config.toml
num_hidden_layers = 13
hidden_size = 384
num_attention_heads = 6
num_key_value_heads = 2
head_dim = 64
intermediate_size = 1024
vocab_size = 27001
hidden_act = "swiglu"
norm = "rmsnorm"
norm_place = "pre"
norm_eps = 1e-05
positions = "rope"
rope_theta = 5860.0
rope_fraction = 1.0
qk_norm = false
attn_scale = 0.125
bias = "none"
tie_word_embeddings = false
parallel_block = false
init = "uniform"
init_std_qkv = 0.0387
init_std_o = 0.00759
init_std_up = 0.0387
init_std_down = 0.00465
optimizer = "adamw"
learning_rate = 0.00109
beta1 = 0.9
beta2 = 0.98
weight_decay = 0.15
lr_head = 0.00826
max_grad_norm = 2.0
warmup_steps = 590
schedule = "wsd"
decay_fraction = 0.776
decay_shape = "pow"
final_lr_fraction = 0.1
batch_tokens = 131072
max_seq_len = 384
doc_mask = true
z_loss = 1e-05
train_tokens = 926500000
max_steps = 7069
dataset = "wikipedia_en"
MLP neurons of a small language model. Each row is named by its layer, matrix (gate and up: input weights) and neuron, and shows model dimensions 0-127. Each number is 500 + 40 x the weight over its row's rms, rounded and kept within 0 to 999. Numbers have three digits each. A neuron's up and down rows have the sign that makes its largest values positive.
Before each neuron's rows is what it responds to, as a language model described it from the Wikipedia text at the highest values.

Responds to: Month names in dates
L4.gate31:501518450523482499542510448491521577517575473449558533490498527561514465533439426485493444499541515524446555457476525477487512450556429580464440536520481517507569449554465436468501496438512520486490550507529548482561516532432539497491541509523505446488499521490501477474512457446432489475581465550520496549507473507529591542443536417438493532570510512496544500458489537449538484509621
L4.up31:556507506534436509506478524517453554543562492573533541531452591509505422490451528552516455459544528507556576551527582467590517525542476440487512438524468505549527510495506551587587509474502535480498481475422508495488466450514517479499533536503519497476533367537514483573521487437459488448460563489527571569469549521608483560490559555511545466573497473478471541532521476412525494573558

Responds to: Clause-boundary connectors
L4.gate97:526475450567487501540530549429479458505463566529538491440507516526455532490491466547459502494486489534469449531521540461450512468539452488453521419493554500514558471551524543566444446564507557452472541597530571516473472431563434492594474442507497543612462526442423437510480418532490520494544515455508453450476505546516498559522432511514457445526459527476493466460479486514523510479407
L4.up97:580442475501469515532508486459497468487519494500525480552510517517467523529473489497445485555511452548487508544522536515577459494517459496469550497557545546477463498525517489459486414540608541515511533544466543526437456424476477476541562462436558530620507511533466457496544379485544530554455509528513419517482512502507481533556502504460511526492476522481459465504463560497546523510398

Responds to: Decimal fraction digits
L2.gate358:591520442451561495475510544403515506465548489455449483514507522467489489492514467494539521492509523434427503498456494534501468570489449421519480440519442487441423524539505492505463384507511473521467500484475544548487467479471445525461591528507466468536490555485548480432550484466517467448577622466553535488480426495531478442511519509469585450516530550544527507546607432492415529556559
L2.up358:545437577457569529463561533535520500393502452524544528451547516469546476534474515491459578532539518481492573536472505446474567500519537510453487493525520622480442549497596417537524452538565566571518508497503519457429474429516438441508481479557540458566552422439540536514555442526511502497567541515527532506482467462528523479452481507502480586480457551550549502516515538493512485528474

Responds to: Date after preposition
L2.gate278:511517543588453463499513553481508519478427593447566450420529508574457509486523484566473568479493548476509518429435461495545436455488475521452429518492485472468520543571559520555518486488508499462522506501479513511541505476522517483448474506520548532544522531486482412511499462475425482518523500534502529544439524456540532514453542511536493470420494494475525505479485473509529497586430
L2.up278:442500469520463465461472606495468537509524497509546519529544508470397469532555499472511466462573519511369558515512537495571468474534553523513540493508553530523540437508537470493480507554544478507485417501463483463482502458511488526524494543451471495523480492491558492479510503440472505492440537545520438487577460443483471524506525514582514530569544434536543504542441427527484520571581

Responds to: Election table cell separators
L7.gate769:497522568484547548507502516505500480504450519445460530486533487489507548444554549469521512506426562580406444525583514494514492484442515516547535468506498473491488475534505554554527475512549506497570523492496426502504478551496474469553483553567529505450542467474519478486495536511486464545536502439492528472519495581511488450488485504564472522515597456538549375538511528452566504442567
L7.up769:494470497517529437561499482436507530477601530415496426484453511543533451523512434497457510447477509502485452441476505521504469584599539520469548459485464500492457493474525500525555530509509531446537463473534554495546376500470448483503488540496508469567498501459496513497548460503447462501566460538575459484487517520507491445467424463437477469519472488502529522538507470569489477544440

Responds to: Word and phrase completions
L4.gate551:519519512471495552458516457417565505477473447448459475556443467554546534469459515530478477512525468513452518542459494517496434506514478482479430477478466519525522539509541572541591525548488550491549561476460462482499553454547493467484511506520539488493424510444499495469469477600482480538479492426524456520451493427500495464518524496570561462448488549505529511554558455473450497491415
L4.up551:457531461481541502422545492396458507522533488475491549549457556489484441578541493556484488482563509486551503485514486461487512490505556556543498543549523531510476489532538496453489532475477537495531458478472553495544529527501479550456499502519494407465544530495492459493566527460437457508479518445470508516488489571441531501499563570557513518601489530538485491497463446534555495493526

Responds to: Chart and stats figures
L7.gate809:484483514493481455503502475489547520514474488551501483513517538466519472540543542532497479473513502532487568472521471472477480455448481522464482468593444479458476486521564532482481513500549478517485532477444467538523512534542511462476499565499486537530554596578416499464532535486504548493574525585487550456480499472495491546493502534535497488515547515490559511519542501507525550516541
L7.up809:458458558412474487545492531453519505505514440452489490516600564522501452458511506480484450516468538458571538493481501509455487471476560453430518443539364484528506525606580501502583538472512538480490515534510405549472504472555535482485512482515527505522436641482528464413516568556544467458480516544477497532499509493469542549470462520574510502463524517431504523532413417587485521373519

Responds to: Clause-boundary commas after phrases
L4.gate142:470498496505472569532499519482545514482530519545499532519482524575530454493484474543575459569546498440491567477483469540447485499485466526502445526544441483454480514560509428572527438445567548571433473501489531492575495540449453541501441489459466444572500535507419483449464494603490565513476470497399399486374413519507496544512484517557479525503539529489522508498528482465490476506464
L4.up142:472456553454493498482528439522504484505499475556556529532469471418499522443520442503523561510514499471503605494483496487483502523530473517505444479424456491479460489507573495537503479450560526585461475457531464521542465520509481520495526480510528514540545487541481500459523481499544525523489552531467497488498459488543498493549539505465471459466472489517438517543501578509547520465468

Responds to: Digits within numbers
L4.gate598:483471543559483583426493523483490495475443461529499495487523525457542507465507553468465517516509462502477523434472563483503489465460479446480512483545482481491452533528447495510458506562474462580533563493516478545484506520506601464479559447436453504586504414433491414459518475539505517502454479529420568587482506468545515519571488481473550441455476500531537408477516442507486514557527
L4.up598:526459505509455490513474551467582506508499553473523500541527591433461462513403472486522480459525430470511530520485514476510474584534466532526502494485484487509496469469538519452610505528486494510526541404521422478447502505486440590482497531531527503542600515494501464504489527533512456486523505486574530457470512439457512494459446496494504522541536463488531524564515523512530523484471

Responds to: Post-decimal and range-end digits
L2.gate625:486507503490534447546555505512511520534499438535480479482537524452410497520449495498526508604523530494472570556541475489554530545475458436456498465486472554442435465488587504434536479463502455427450486497533530503448477473426414477457548572497452499476423567510564519450518430496461525426516554549494438471551461475531464531536517495494542475475523543470571489485542532520494519596550
L2.up625:595419512449561464605458518463546587479488569512495448499535545509484506519475456483502541489492566566580505469451526525499466506517495489432466512501471466420422517453498531508608488491513540616507506458465466501472503552460568517511467462528558428522591518460502531484559548516559453475526549496568529499510469495465539408432477554488521434551453505494517520475463568495531538487491

Responds to: Infobox and table data tokens
L4.gate515:476457498545563559544440501533459544459508495482489532546549496526470519477506511504484538526556498531493498498532586460528435518516552423529584530490488434522411484451488483544564536460516561547579539569485531573435545445490422487494520537520478567512450449520509492493454520523521426524542470507503484409454451517489471507461466436454475543487523481550578546502574483457506482533523
L4.up515:476495526475580555510481511503480489521472519481464515456483562504491507457504565510583455526508425462466550556559553492454542495537447543536486445455550473457468561415526436507545525425465500522517476498418560485483466533558534524582473464487428488474508554551442505499442525484504504506495458571520425499509429441523429524481543443540478516551487536449533527468500485546445523508502

Responds to: Clause-continuation connectors
L7.gate690:463539531530495545519513486424474548481476551495448524610530528446525501514421460577568469530537429463529528535455515411407523540504475491504493455487534533445502518474517458600570523475539456527527543488549538438470434499519487500490489553555465481576474478521523488492546408458451515506550508485461472492432521481552505506555521506498498521532430529501567471472517525468561470502522
L7.up690:465446474483512476519548485522538532516503528538569496474457526501504456472477529471525470519556539482492507498439428449493451507469525467459482511506442546475532482450546515536524427510532476451434550479506478470484504471508553484454484500433559475495559495536502547524525445516620518487468492451433540463476520507491478533515499463484526436580538436572527473480528480516507492525359

Responds to: Month names before dates
L7.gate444:429550455483514426506526549541435501522423542485540549495531489494475518510459572513467490448526564512528492515527508481438445450474439501482494529369540500454471525477535483487524476413570553462497510467509470482413493474534550513459448520463548550553488448498463467504422500485497471521548585577475475555440435480529480432519456524516465561484512471535547521450568431478510493480504
L7.up444:480554511527498544479562524501523513505504501481467547489446543541468547409533474478483506508513607447518520473520472470481553541488582453528474498487549515495534520589532457551515417471556505509499518467512503492544537507540579521573495529520491581494441550459568514521429484424536446556436527482457452503511519521470512435478544481534427533489502492532549541513513460513544545458547

Responds to: Partitive "of" after percentages
L7.gate611:559502568400536541507519438528546478496457487512466542471527522512584504476493467485536476484506505515513536464441555500482512469486577497524526451570489512449525487545444584473516549503481494493500530494509506480533553457524403506521519476513506483538459557530506484480472498507517534569510530524582487490506510493468450495509511532547609444489482514562519552478470451519498544491561
L7.up611:508489441511471507523557494384550498535477439519557457593459474500429487556441522502464571466519500494466550517506493501457511526561466521525568524532548464463529463410459533495473541436459481490501468473482415400545478533515574501488488510468537547448493519518448505412516462533520486430490452542469483464424472512491528510423448483521506505546531473513496547468485513486398526535506

Responds to: Clause-boundary connectives
L7.gate426:404430454487493443510495465551477597497456571555506498473432462489508451535501432453501500478543409497492563529486546455480499530531537471492488494564479512535504564443520481537586506564513567489519536471503488541443480482540490454500476488420548407544478439554529488474555526540446467511467526478509472511492514563458541511591547407501453449516538451515520478499502502448513517484506
L7.up426:484392497531494498503516548492588435513616575540532493546550443428469538516479481467536585566518489476496540460534484450525436508464491524582479491453464523584469521578502528528473443556550522436476530547459436521451519513436492524499522540468458510473489541394487539525504560556481477546478518523451513464492493511562548508525483500446504489537502492435493508495507555596534464469469

Responds to: Structured-line opening markers
L7.gate6:508487452513491540478501490560503528477493464516550424491474490503460486472492457529538476525519423449499551465540525510499461513505446518545541533470619482517462454458522502488581434451509495552519513467568525462554506506507559548563542510573548536522453511436531441532497419440510475561565573513465534532567525477518450537465499531541485406523515477454532485535440497433481455461508
L7.up6:515500524517554572433449434467472559497483557419472513489567423461543511443459472572497543510520506521575494523450557596420487486463443470457554464577596458487513523524511522453435529496512489515596482518440507519551475477491514519570507497465478484467536475435517395451517515509505544513516429511579498457543479498523481479476476503409509458563536484482461441508435457505511517527474

Responds to: Unfinished rare-word fragments
L2.gate381:585528524495535531477578461528454514471499511491536513494456520546486536474501541497436496426452581532489483483487495568444525462494483563510474490494540496506514514533377530552538542460455597543502502444518515576500476524487555510517468539530504472515523490452499527412474470541489511460530441538457500475502461506525502485467470535470517521535459520500510441466482462440507507491504
L2.up381:456460456538479535533489581469480516577466459431496427602508513601511419510502535503558443571495512482432481462497489537538554484457495530494500485538467516526580468540470475498435460487547517447440545508508498499478468554465496472519525526496495519509472510480567508475379544468510477528501418469479472498508562582536552452516526452498457484474490542523481520496487518514568475493484

Responds to: Numeric quantity digits
L2.gate73:533456523468447461448497535509562491509548552481537548561533523523475438485458522583535517470560531521477438566481451505538486553439438552438482539528568524506540563506482484500510535512552475517480481545432482504473437548479534445505480495524479511510440457463570486491426391460502515523455523529431472547475510467550440544538561413480526531588524478479572449529431484483510509461464
L2.up73:414507561506556566498463455412530594497497520493554505529525464449562475552444451505483499563472497496471521551524500542573502495465489460485578568584528556458526498476528509437454554501489487505513480530588517493502471557548429489517521552441476438544540507452541420521479506532407506523477533422574470566492546513480572470504518520463559483568495491464494539512513474573521477505506

Responds to: Section and infobox labels
L4.gate299:523453513478531524502529483487474470515499519505504540511534487476487542422535482555504501508502509455514503484552496564484539462534487551435535514547506477506515539523432402539561505454538510473513492462587467549535546468454515458498442486553502506501528538519452474486534422447471428537534550545464510552514526586469465526554537512476454457524542476584562533636501466516522545546485
L4.up299:485496557477524494488467445526497470613477437503489504585516494468553541456527547514523451471529437478457505534521529491515548539510482508609476438512523475473553485448468445485524542506469511436519567516515418535472468542542555495465523486510561541505507531472485478445496496499471554502529495494437503453451456524454493516511505517498519526534535499461513489536510549455412549534517